{
  "num_key_value_heads": 6,
  "intermediate_size": 1536,
  "hidden_act": "silu",
  "norm": "rmsnorm",
  "bias": "none",
  "init_std_o": 0.0,
  "init_std_down": 0.0,
  "optimizer": "muon",
  "weight_decay": 0.036,
  "decay_fraction": 0.895,
  "max_seq_len": 1024,
  "max_steps": 5582
}
MLP neurons of a small language model. Each row is named by its layer, matrix (up: input weights) and neuron, and shows model dimensions 96-351. Each number is 500 + 50 x the weight over its row's rms, rounded and kept within 0 to 999. Numbers have three digits each.
Before each neuron's rows, "fires on" lists the tokens most often at its 100 highest values on Wikipedia text that the model never trained on; "fires in" lists the words (lower case) most often at its 100 highest values on Wikipedia text that the model never trained on.

fires on: " of", " by", " into", " to", " the", " with"
fires in: "of", "by", "into", "to", "the", "with"
L4.up176:464527443500513535514540460545478547445491559491434495522482546507536469447514463511515497513536487415541579597599438546515524511555432551403536487522524460490458465488435496493527448545468474535511464507526526480454441506496520447448494554503490522594536535520559541526493491456549558530567474549458409572456472587499539454520484590455529531555518496545512519487400440577445588613550510438487522487508531661504509531512354534540408472478511326491491521479504441586437488614531449500407527500566546549523674475632532549502542453486545537529496518463503474514506463536552538543510573539545511399529464458418456514471530510469475523484463449474536470451461545452465437432473519457426576511478536445451504446546493568514475475476460436458521569555475530473651463385492577

fires on: " to", " can", "on", " may"
fires in: "to", "can", "may"
L7.up983:440420425560517449515437483538466420466486458572470522549493584507431477525541474482464465546386519549509626503450586580490573401437494450538538536435506483481465525495446479514440518486483444512437501607515407571536519537516480563466564573509516541508464464491505522510539444499483599452523451514448594458513515467521494505521462423539543498548609461504495453480509533522547497489533527427469580457501484426546468474537528504506451590449458483427531569566537665433465516522439478457504566508569526504548407451477434541572386443530546501471400455538496353566520521480473544484456513524487429508547519447467450488451440534492390456407501523462459440474424462460391581445519534549514516532414540573527559504540508595483535482437543560498437508431510456472523519626471584

fires on: " to", " of", " its", " from"
fires in: "to", "of", "its", "from"
L4.up425:427475463467450517467471429573410437468502559606476468496535492516536473516519486512522549592465529472491560497535425475415478461594505556401539484398480426534557449491534532510501518510485594564454508470486456481517458542451503461426445506536458456438463452464525428458499544445418566579559587478502454515497521535529514548503456506456552502538575550515500398524439408454471514453529521497541608607518537532510463518519469539453490563592533489482475631380464464535408549459424521523461522451531474445452455486505450490451514457514430495527486457444371413442445353521518510467463553566528439470418540487451492529601510551516444452627455501495521383513567447467546513582428495476524519450555533502533467540586488532437536531462489487428470448478493539554496550444541586

fires on: " a", " A", " 1,"
fires in: "a", "1"
L8.up1405:522439472515459516534434528557449549515515490496546529508512385468489536390554546488554507565464478556486553498560517533529441534508464516514552472533594538554556517465453466470563524526539508566438454415573509417489471450455587429488541556443537489528411568515567558516488455493469551469552417505462614472422543455498447576483520483468528412400541487471504487536483499500444470581561478539417507534510371553546515486425463423485499454503478513472571470516545434443498483534448466503499555390474476552456477546525469509510536429449425514521422535506533496532574422554512498471401504379524430513519434510488543478448579603388458431542547554548436536565516450539423490479550444483359483582505506495470608485408586456526526624500520437446507460577528600524544493462388487

fires on: " an", " An", " per", " trans"
fires in: "an"
L8.up263:538444522489640468594528526431515427390557410571562459549481496556490516484621565568459574510553591500468360505488561585424481526547626538516388510520526438535509480532577476493517532520587437536516538520548481552518514441429479527485553547516501453485537429511495479455522547552576535487513478549461615433554530499425503474539527484391496474534488500510471481593541554477558474605531546563571439573571487485481409383479492456527510537555503484500468494520499430485443410545544500640500500514565509526584497423540485551518622506440570445453539501494454530531468530597507462555511418498538508569541543462506481491513494499457483506564496531540525523527435524495455530426476533562443483569611565464546522575481515518641538571527533474438541463554505430417500580519521463

fires on: " an", " not", " was", " ex"
fires in: "an", "not", "was"
L4.up98:523502484418439543474547518564499418461529486441493453597636489453502427510497537458525508566517510464564535491457537412445531522495471389498539518427426552504532562434496505493593479475530529497482621428562577595556507481478508510545550509485551493516404468456505457485488545506427468406563519490439440423556472460447461536486435506508445405544619504470523495493479624471536538546448510528522418543492526625460478472436586567534553478560526404608430567459454482586409582606500448549403469385496545470494493564554528514546557517473556432477484468419528579516479565550555450521538553462536454541463531509587474463478519558457536414508445549448594538578468520543459602473478552526485485522510469486523506519462490425455469505546518533565565509525489524531486510413467445

fires on: " is", " not", " be", " to", " and"
fires in: "is", "not", "be", "to", "and"
L7.up1500:434565521556556458496385418541424490505458555453382512493436375497499506527464527459525521532507538476486462559492447558510423539564593469571495486439521334498412580513417595507490490480432486536413448581474536484444459511483494476665431500402530483532452425494523499518580465480426510530493540548457411515444539548563584390504474531534408483586563513499508486488524540468488425505462552462481456559548523518536505469387519393572542462507488483551462467468515483497534495449473483499545418508632535548540488432484488417549519529516581464441455540456515550452424444480423540393547507593490511544497525422463476439458530440444491539547500563546561472505383530520514445488553510438486466437566518486418555532557481479539475519589501377384489467376496465536518499487514437

fires on: " an", " An"
fires in: "an", "animated"
L7.up396:523492556495472487556551502460501430538511513566478489522526454502445502491510537471529450552427570514484497492473458467506495537560525548599449453523614590495427510463447409568564550528574436551503581504507511460667407438469490513513534567460526443439562432484412406519538539427430507667563485520587508477501521485501575454537510540421510497437542500585529504513543477519506480499468468429524567575556471449530413414527421479549576448502586447474437446511401480512474522571466455602539544456468561528398503441486502521543598600425460465465555488501477512460423577521518472604545538633531491464450497420392487445534456499501531444536403461618519500496488554507440493524454439480500516530519531402508550540534533509518546535516540471368500408431523511518427516460549568

fires on: " he", " it", "er", " of", " its", " the"
fires in: "he", "it"
L4.up240:556459543447517537617584535525452568438419434484484492487495502389545482501485451476497428577442513503450509514604524535485481503507533514489496598512473470617519527387538584506523606462492495575471604506463537494545450492531393496476463545560476460471497522529514529550483514493476535501611547483503535528505584558541546499496471520540478468492617532477411478538525503469446461460547498475446458549614632484515534497403522534608599473495488471519657548531533408417521471499573547480547456460469498428556497540525548487420504469427494449540474459552399494513508409550459461518565502463616503513553563502534587550459560462490565510578552470520515529659536550497543520536487480488509539474552548579589580476605595430470549515562538558502428557510517489541503401512446492

fires on: " to", " in", " for", "ust"
fires in: "to", "in", "for"
L2.up49:488485569410430437556535497509436515517601538582642452523464450487460494542468470522592487554452609501526462394556536523575520506449506521511454536428436517569518514446490577539435485537515503536465445583356475411498486515484530506544539495514393454526524413487477497554524451460533490498483525442440455560542529432514437452549477501500337441418526405475535515417485535463449498580530510526494538470440454508452513461568528599597408540477527487477596543458571452591460610423468555467516500531377519569505389449456430537536477435482485575421505416483508610495401502566411550485465514482425433421467450523586463521472558466466481491535505485577461517563438525489555494557437487517469519556445504514551505506541502406479518496439532356446464535563519430462459461474555530

fires on: " to", " by", " would", "is", "f", "im"
fires in: "to", "by", "would", "himself"
L2.up352:507521534524501426442492531368637441423465515524515512494473453518467506519514560469482368447500506494545525492544617529514488463487457462513570476645456553471426572470470584514446508589445562498449525504429538466498463556508517501496493552577392513523545490426540406429500517502547606432465501487461517491502490522415566527480461554491448478535523452456470499572545578518482469457522437498496481515423500388451396516472573469586505457496552454520463521476578377516464533586494575582478489520471435547453417472579504559436591526551531470504376563457535512544528527551434457496500461471506558492493601475454471533558511483441457541536569502458518595504474526562429679497515442452415521484513607449481503570526523588481469540467474406493463531514494462476460530418506489

fires on: " that", " which", "as", "uch"
fires in: "that", "which", "where", "thus", "whereas"
L2.up343:423549534493452424532503419577540506469442478552457359490438473482436527521468526539496521489534361530455555496551528513576497612410441539553467540536560519487490587486440475546525399448478511486517510495495541517509448537477560476497566538459577485485492515510510501575457425534558533524425502512495494556532480578457567509500599511504414518482462485542444482512496445482668512460480531519493473470572525552406485443439387561508459459522607505515559438477526459480422545552543539562529432587519486391540501531490473587525459521626541492412456543529513606525448577577561463475447530497553549439535504554458439507425509453486480507557530511386501452462397473492551540521510469516571457481430497463479504494496541478496481540484527529420554392519561492457452533461566423

fires on: " in", " at", " on", " At"
fires in: "at", "in", "on"
L4.up946:672372495464470439512582581493498468511524530468472534516496545503483554469473467526585462531569475542520376480469452448510378467506500511449469478470508492600418635461547421470538523508575433503481525483417531549615478536483525507460504516496481458556519433591527539464564505452459470493550466506477539500455506545522530427497544482522433406461464437465478585484450506484447494461441536433482524534499559538471545458397592526511455509495358501508508545464449580509532512372445463519479453501518528433575530417490573407461502533454432456461497452583537510520535458453477565458485467516486450538446517535578491528440567446469492458515517594467446399477529598418469533523472508511449516604466537492509555528552478446470461480430545542536501419560481625484494414462490480

fires on: " a", " as", " of", " it"
fires in: "a", "as", "of", "it", "m", "became"
L2.up340:530460468485490435421521495561485413536604460525514478538419543589529568437573418507535456553427485475506555423541491502576517431464464490492518545458546551480409532483495548561595446346531506537471515441514498468508493499496537501472454558448520503498496429424574439517458584541453456478495495484477483413453445537416548523532500553517594475557388514501526460539482549484507467580556514604546483553475402564482498489591479404469463558587621390529536464544455489512570555552462473471512425528474574511504483531456535540548515475529543587598502570520481494515606498466434503463509417499559481498451581575468495424509529451513512556534491465465476572465449470439469342601506404483439493530550473455544495496493511556510475368499434524428417459524519469521598492505512516

fires on: " in", "ut"
fires in: "in", "inhibition"
L4.up1265:477611494358464520442541404524372488492568485528569581528521460509485420485568521559492469577480526618539458534479429462551552482556530455495584440494509481547520506417525469498543487471514464512433505619504546498557507495575400387558507462493463480594503482424461510480610426468433501483510436489531481477506472415490574449459552556451471531506534481556494501502452395496526429548450492556385589462471437568449585512432515478556494502375444523509505552456444562396400497528468476581451464515464511519490470593519462438548587447430467474466494520599524459535449488589433472566523383411536546505484504558564577499496488525374454523538447550406458527523493568449473516402439480537483452593494524555473496463394469504500519504532529515467536378484502544566443494451516500

fires on: " an", " An"
fires in: "an"
L8.up1349:467475578459478543528533471493404486613403523587455492469418514490488517571503457516525492562468515522510525504535432532459578436414435472468353491521480463485457512552546474418469503463544484467453479497426477552486527496591437421487509506418447469485525523474433410530539449519496548537564487673423573494438506495454556503460543497495519561509509459478501585483490494502474429552455452514546546542552442463506575483442528423476552532445482507509419522431465513469424450473487499514504523465480495507561490498528504455460537570532467520549483424541493482457449467466540553662563508505534543542479496495570483380494439493528373489484540449549583534475499462471351450529598415551438390479542516511525510473454552534635454517503506472516496385440624521430478469447453518

fires on: " of", " the", " that"
fires in: "of", "the", "that"
L4.up619:504483560451547571503530490469569561555503586553517443483499425529552409584518476563454507523566500552534480529543534474466460426616465620427400497405514449503442585465523520532597523507585449498569533547509573515546526559346430520497500524481504453433528555511429606487499521532536571497501469445474503451479526488516484542391434587459463546507497481515435440526403580464531465618489502560473503568557427470587486461502494538451538494544549576555492501546510559573468476474572532490472420487579414482484465495548534454427383546470559541515497512516437505499462417535439510484495529540537483504461454492495449511402577462526445501435460425418523501470556559478464434493478393589490472462565515498393504500551456546579600535516446506490516414508520375534473519385502536

fires on: " an"
fires in: "an"
L8.up1462:485467539528570468527500475509431450544459442480412496479543439460487508475488553461518593536423418487519593423410630520423537370551549506484428499464526487461433532436612491499496427532455443503460539513571624497501557451498395489530509532529397467565511489473397474479475516565536579416530456543372532446491470492456609587525521512517458481518505482503476505490443479527459438433541462467606481533554456477476513508452537504481452474399505369564555362544426463490462537553457469503477544444545513474449465583483502483514470545492569558427496503477406468494464536487406540487512510496462545537518546496512535455478461512539425466537493429476450537509562516547456516418575477372500507549496520504523512730542454469570554524497426472453500534492470459579465488510504447

fires on: " the", " of", " that", " not", " which"
fires in: "the", "of", "that", "not", "which"
L4.up572:468527530545568416444491457537513453517458467541477462501475453544523553441498482502593426560471524523504580511448474534511428521491457513510480498470567476469469518373471534431531532449496534490538535490517514461510477531525571484463525550491475458510459517533530447466494524359502473465507567522422489443525516526428539501569448535534499484436463427542517483508372485587523408589495473405495458498479555528612482498442399508521465491523466509413442495471442474454566587464557495515487495484488510386533473456526522500487462556508509497433560527504492515509549460527521464477462365539490536584504508474557530487436554538500526505497468494441495562528377562432487550521589608485466489434517387478440548424498418435521574529487436426533460484608524471453524614539507593

fires on: " a", " A"
fires in: "a"
L8.up892:555434416515457463474387487549427494463441493579394487514538487530566433472456504522501480495496514387518483461486401531498526502575554487500516563488492514650549436461504459612597449484534602520448566568469438398524519524568488450447425569490411540574496514504552453396561464644435484485473491557471542381420553468458438464443475492365510543555508388456517562487542512570470489500549501448463457625486572485429498455487442444509557554533528529518454472474526449505528524515465485510576537542530400460527537571361545565442508551469530498488480424550513515512517490528453488535501529503497534512490516526606487480515428493472496604613454559546521526493558501438544521438541471508485494523542511462533576560433523508556614493471426449495480472463440524516567563515470528

fires on: " a", " G", " but", " was", " is"
fires in: "a", "but", "was", "is"
L7.up226:553573380499485541535495471518516495510385573497429502565480481465557396468542535566533509493530501489548562483576541523537580504478565572409397494522471505529462476502446578539542439473496502483511568411417485478477518468516534514440506541445438516533455500460547493524396511458490472478572443455431497431521547433498488533511488566487455540563541503615549440386481499590480607511420489471487463542513523553515469469466469541480538491514560332519544436578580535468502490482542399542527441499510509461428462565522547499520511541591445517548540503490536540452561551533511425423571589448543425499429521559545482446524466459581428516517485582535464519538475492438521432621505457516584489370443464470479498555439489515531581509555506415529549496423485444567559460520472459

fires on: " an", " An"
fires in: "an"
L7.up706:499474436455506409585531460520509481553524501540492499511490576494415469479502501499546612490450391537488490460515494482493435532510596484424492554453493501488465484552501491472584545476532399546491574466611548509499505413438509421491553516484574530535518464483398458497496559501579582460488509420483552526513469526449526473469446521412484534568517503477502560608521541457634401520583513431556477471488556463495439467444479496551530506546504520480591481523467472425449524553566434538508432496516511565522482599544467462481609513503518500464542498530437585480457537478468549540537497505542576567490500541410451592513442443496455471498533579452622472520512516570550565436481488470590425473520549466488461609500584459463524484533473432436508474502581509405451498504577531

fires on: " which", " where"
fires in: "which", "where"
L2.up866:489475497550549501533468545461522423549515487491462506504506538470421442581520514444529444529554512521453561501468475529503457516555504555572493506506493512453529528447497463471544429607415453475438654488468451499526537532486453429564432422501539564590453529455464512512403440621554532547518509455559487480494463522466472448448513471471474416447526544427404451555468489434556479607550502527468479527541537507461529534521504610524470440546572511478530496609490454490496492463579554523496488512539450527595380481507547508587439525691659452523474425551484533542581466445564486503486420514440514457551517483445521522506489512494431505529501515460553471588455472483509492552592558538520491532459482545539494524537523530509420564470495539411502482447562509582495591486460492

fires on: " a"
fires in: "a"
L7.up509:446538513436523484496474484489481501563461444546538468511590496504540511479550458608597485557595502510444591435454484527521458519600481510530476481508457517527571475441469538448527568603549526495479568526557490491573543486514581468494487442388505565533422579481586504482468492472499476471524447455525544408482457478530542472491505516472501487476527511549614504505479506491510496486549568490569527540465447528434467527431496528433452467641519522545493488485532374474503574519509462451416544513455483421456456432472565488522391463513483562582411504502422483419600578579534459418458440476477432584504430484630488542415494566459528510531502468452452534594474559518465470543459561429375429555498483512434451515496549496539512512379535426450479526539537573426528376493464571

fires on: " one", " each", " One"
fires in: "one", "each", "opposite"
L2.up1085:464498567464560533505549522502508443425456476545502414524508458462455486455535518490520519528534503569425515515518460473517491496449573423600557455442540490493528481410465453540496504398562408516562537533536469512564546463559473526498519540446447529435494473488527459466491434468544502479594387633454523451523517498471468488466604557535485398564495528507506466526652547508526515441507497474438465463557475523558506443459613518447609546525542509480505547581462522512410532409583558499527582456500391509545550529453536575467537632507508587522519529448532490417616540482576458507590481493476586500477555567551488562476548575483470464458512643413432560505510490467551558603567463519469547475506585453499531498504488481461432485520507522523617487479539489432561486571536469

fires on: " an"
fires in: "an"
L7.up1007:556553472460554505483452466516529430521575549453445551519563518534412550559520453537544433491507543445522502549499533404483537534582517531504480600441498566545450510514545525538507612473518398544489501456561515538553491462472546447527594552443499517485566458429518524512504439537419469504474473501417535479482457483530457508505575463455542403626438511507436404518531511473448427552525604471536404466515504478476488540440503479498469543521478462489520437512613390568442559471516550545471554618566584526392441502438498495532574471484505502456490570522475538540480507386434497573488446512524531444331501442457409513521425613435422523510538499556534592465396520526460549450527490469513505637554618375591504556422550545557473502516507493499585497497565517551442482426570551

fires on: " to", " not", " would"
fires in: "to", "not", "would"
L7.up303:541536451572515494524475509506431484540552503588458415520522451499534506485587535509444504469495515497610593501463475508543504475482410370405531501479518443491567544381466446475532415601475420522584472500567433477476559533436501520474533450522517521556459508484539449539500514444473505456473496476484422493480488490536544433493466490511466483476585469632580513512423562535560505508437538493478567556493514524514541496495535476489513495461470562527501551564484574614423518563522543406442443485547504467572415429484606500494548406558529552457393576516454539460482453530538536477518467479566490484541459479538494425392531497462468476511531563528504428554439479522498554479516457413450477582487414494531489467491508525606472485559519426524435561385507535508569457483421526

fires on: " an", " An"
fires in: "an"
L8.up690:468560531481422528602488471485542411496423482543509416517572503464528379508527572459561458474452461521507476455540486646534485492460445507485477502448488608444462563521472507544618428532524495522485520518496478479478565479515391428499516489437539464483541435476448406546541539535395528583515490555512518529500519475552618439491503554479539470503560548524467431457544479463465548573649442499494454512583380486435543500474549521569521498551487415428481458519531491478406526519486555429388408486452425477445537423479485502500586599409490536502439521497463501554524380447582579422526506483532484607465446499462467428485485478477550390549472488517518539435505533484473479382439565562531509549484535463543584484489497481488497533595479604452512423482571455523378449533537423

fires on: " of", "uz", " a", " from", " an", "ak"
fires in: "of", "suzuki", "a", "from", "an"
L2.up458:521553498572425417530508426460594535564499562544542532545435490566527475592462397473561432540428403468523531493517475573550493567543529445509427484532539518623514448457426582558511390458480581508546443527498511482592562489481498488524467549586574521521515388483420540412459479495504507477483471533569493477494495507454581406472508506444529525577658569472513491510364484479452586568490488550459503586527498486563521559573530414470563459523597437469547460495385546559444506516526534522486535584528482518533483501519442506537437436396463513554504388520574499497507539458523563532495492535512487527549451473587486490512522566536451496433462533496465539387451449519481487550525509379562543542507541451563446534502442585604448439521527415562474533508415518425504507496451521

fires on: " it", " he", " It", " sign", " \"I"
fires in: "it", "he", "she"
L7.up364:476479507534563522382626472518510577420472474455492440559624519486509492416460461486491537485493618470414498499518524466597492491441489469505495471536483482405489517486517522515535540515485473502487546583554479512550473518487505554478414480501504429562485431454423511545462532422553487510454480457474457515419520480504427591430448619473491616500561516543492447468477499486544480488504478496507546546472564534523498446503494371522592511503508556452407508532448482388509421411501469500520514493524464454533489463543497476537546541405542543510514488553460496525527436527519538556510485406588403461397486531518519545473466404454474477489539549508495567501443542460508515467555462522530546423625366618502597508573468433438470450555467418502470496520510517479502616471452481

fires on: " by", " to", "T", " with", " by:"
fires in: "by", "to", "with", "clt"
L2.up1021:522496468521414598456478542460577485446482589494479461490477541490447431546491456430514457490487504511456468498419469522467481456503442448518508510523474479559382492468532471462496445519598518505478526536527556468518463631483517426438534536388483564490502515451502481585512564440527439495481485467505480508537488406558507416559491620616535484488522541472552543503561520485476474373463463506518520482536587380459580411534493392437422496532517529564485510491464540460496603492460558440550537517506555519505539514474451528488511456569566514518461467584571601426478398507416565428440553441553507465509554507471559536489547572382399533507481543391521490441440497602382621496486490457436516539498582544518435537450412496445608547492518531439478480473538497480531525541432506

fires on: " as", " to", " in", " at"
fires in: "as", "to", "in", "at"
L2.up185:558532500523443488473511518491448482446464508430496445494494473477530468464498482623487451496503535503597601417470544361515528528420492500432479477478530449511507492393624584486505568409473503539497464452529548555552473467566610452493513633517426488477494355571539553502519554459504508409587554455421466450459530483476517491575480510495443497452544488444375507514577527505400560552585500477442485528518430572543563533552541526590507450409545462539541534493470587477597453413495510469499571505523478552542434460569552537490535520408550475494519454484599473578506451543509438508456493450534545428532541627526496499449485558443502471482491561495498458581434533565383442539532453496530551518580468444430559521480473403497481446443518478567587470520466547527545463548472630

fires on: " of", " in"
fires in: "of", "in"
L2.up906:555513560427485521451496521494487519634546550521553529529548459529502503596497527579471442533542463593553509495503529556556470480426541570451497475515401509475490474464496524527524446482405508447481527482436544476472413544577524387530484494440448440542497505472479523454524552418486460493491490525483587509486413481575508485560503520596514472426446484442516564488488501476566518533486469470459488521511512474459586506481614550539561488458564553575523495500479597451455547464548549505468466492496624471463471404553493472589477567586660585502495433574518462517461505392513503461545467547513450495569468449568461536381504457536450493530413572429425481514553600491516535515489572509536405566539465494477447499495457561542488547442481457414498412408512528514497458492460529

fires on: " of", " the", "'s"
fires in: "of", "the", "s"
L4.up636:507407413535497568467524466469495626587413612506462536438524409522581430525465520557542520426518592459580579533482584504506462532504436487489590469468508551481539586509440523587457487512436437555495433482502496455539576497614466573557466486519526403570498537471463439546508537503519518492568498393487416414493426448457518515517489526416444518517481343444512455459574592575446436484558545467503517555509504471580571570523438488545445502513479453533435462428529494424507564543545532466505439506479522577402493494515540521428507458520471462512521474515543555450491407460508543378449508424467500480463416495518420460402497434495531480485454441521546397447511517479522453533507482421496446480547494453491544547473598506528462407444460536567512534486462516489603490511496518

fires on: " to", " and", " for", " en"
fires in: "to", "and", "for"
L7.up1326:614477464505523467537389544598472528491502539478534516522497524444551482506482488485434442553476501601490441444543490512401491435475535539449576515552447501554469499490424517513512397442486509459538536462467546566560590532458471477534573499463548443450541517449507469538475458435383448473533478463548410519433514467474444416448592461494485525446516516535450446474463523534489528550484449611522548475501547514563522540523577429445510480508535463509539541535481462506431438577479588417448441502494505378504490452460560476391507508521458476593552513503542448526491477400578472521584412491465586512502455410584424468425505449416501451510500553459474500571445458515541428492478467526533512594478391516437446466511596540511513547533514506520447407538424468484528498571462638

fires on: " a", "U", "A"
fires in: "a"
L4.up854:541523516453458537589476486553522454455558526552483434495465455481467464580487532483491482537585508438398489452494429457551570559497527549490465487435492476482444467484477483465535566499531477470438568433546529569547363515524453513480511656513514582538397481587538487431447528489529563612589476492534585450525466542468541570427465478467503492560464514595596519506488540517441447521530535521444527520555611513508473460511457422515484524451567538502572548578514461345412500537513502525496459461394412486442487592494512542531525513551534506540479508514548504471551533508592434530471421487425493569456525483437435503605591510474428498503495644578459512537511494482469514476407522503478480627409505463548541522474513479526546518589513506493452525526569519343516478501535548

fires on: " It", " it", " which", " The", " the"
fires in: "it", "the", "which", "this", "that", "a"
L7.up147:553446547590419438568501489570516589468419510486371466606499473463554525534557580619448592466507534556536455392520469496525472515461470603549522445508403508481462553464529495478462548453504409554384575566528570577516521461569529480515409468464547585515435545514461600453490509465518589504503430513409455557459469503522491552493416462509505571572485519437567575495580497486456436481441550459485499514439558444612487537499433472570593560588549541511519511483469543502476479437547494465474408494427444436484451523502465465521519395513517569576478453564564482510501547475591473492550554532539405630502487515541486439636491466429471513467526504540590494480511425463535532483488459486519501525531479497501448434490559534425528433624399556459504477548541478541547497581518500

fires on: " In", "In", " in"
fires in: "in"
L7.up1254:494480539423523602509509406567520419488440471555416419412488451449489537488551530443490541456497530548705505437399516513641499546447501548445486527642543431549522506477401431515427475585519525453410528408502547452532548510475563547488523542451459418477438537485474538440509525435531545557538443476515553535395468463463550489511523479470539471516522529477404524479481488518456509520515404456473475576555427595502463541493487440563555500480496450449480391508499507552471492445463441494477489536534486478441518506570528398524469577486499556533471476381551579479477555383471582494513478472521488481530493556551466534532500438463478400576499549523487480627532560489542492438471504514455427481569505613477448504500433527528470521524495553506497479555564486457463591597623518

fires on: " at", " to", " At", " on", " into"
fires in: "at", "to", "into", "on"
L2.up1052:552492574509454474460589475469499477537477453596526526557492440482336497408509476536547454457512575524520546372453531527558492559477502522483446488492474478533521526534470463465535564460549404474500525527422553460576620522511506579555452548458535498584507453492541513558580466465471549523518471429523475498421536559534501479443472457530471503464542428516585562577422571574525639463599545468472492499525477570519551431527530540517457526452535567454477515506468537429536479494523507427524560427433443496532557456486474555526482500544472503453557472543538455463432528542471531480506610308498499557544504420550342459570514488472504460459539523418521534468449537491565513502496538488488467525492520475478555531411579432460518381439411515483411589526532505460482468519469449

fires on: " school", " one", " Institute", " School", " University,", "ang"
fires in: "school", "institute", "one", "university", "schools", "foundation"
L4.up1267:499431569451469422517599557545560405397526459461621470399465556540534482549415492437442492520445555489441500485437412448534567499542535518488529549385483540480525476480397478427519486488460500421485488486542520522600487491573450521530420528456598441504424554591565460486489561547500535463463473452448464450512484492441600482473470498425516419549557527519424482507512502508493408514471461555459387484567533496462488500456440424517461538429539529509503506543575514370503561478550428534489475462521510415488573457419529465499531515596515532457472504491546540530593519556557468491461543413507530502553547567526510450535593501554453551472527538452523489540455441420448495503435347498531498408485522475468519565504540468515470556467536475507476493431507491507470574459463612

fires on: " and", " It", " it", " he", " that"
fires in: "it", "and", "he", "she", "that"
L7.up367:420494452523553442474543496553524479486469565442524460518536439471488467470603468461465521549540531495568436460453359482570419498544459555521473503495500495399448550465464527616438587490522365607438542599469509529422497555468472474526472462521526472392409528465514452477549471477500454480499549514449506468542425423507437464487498541521485478465527474555491500395442531456535507521529496463519607547502578440516497504412513457521483558525469534504542464487479555501501504393493514487506467391394459450423430526537493549541496477547542451486512542588585555498538517522479578491580552483468451527439411461500436603494458481481471518511573431568570440595445649400443614568490560447420468437514499602563500535467502498471421448520526455482446504557517510537493468492569540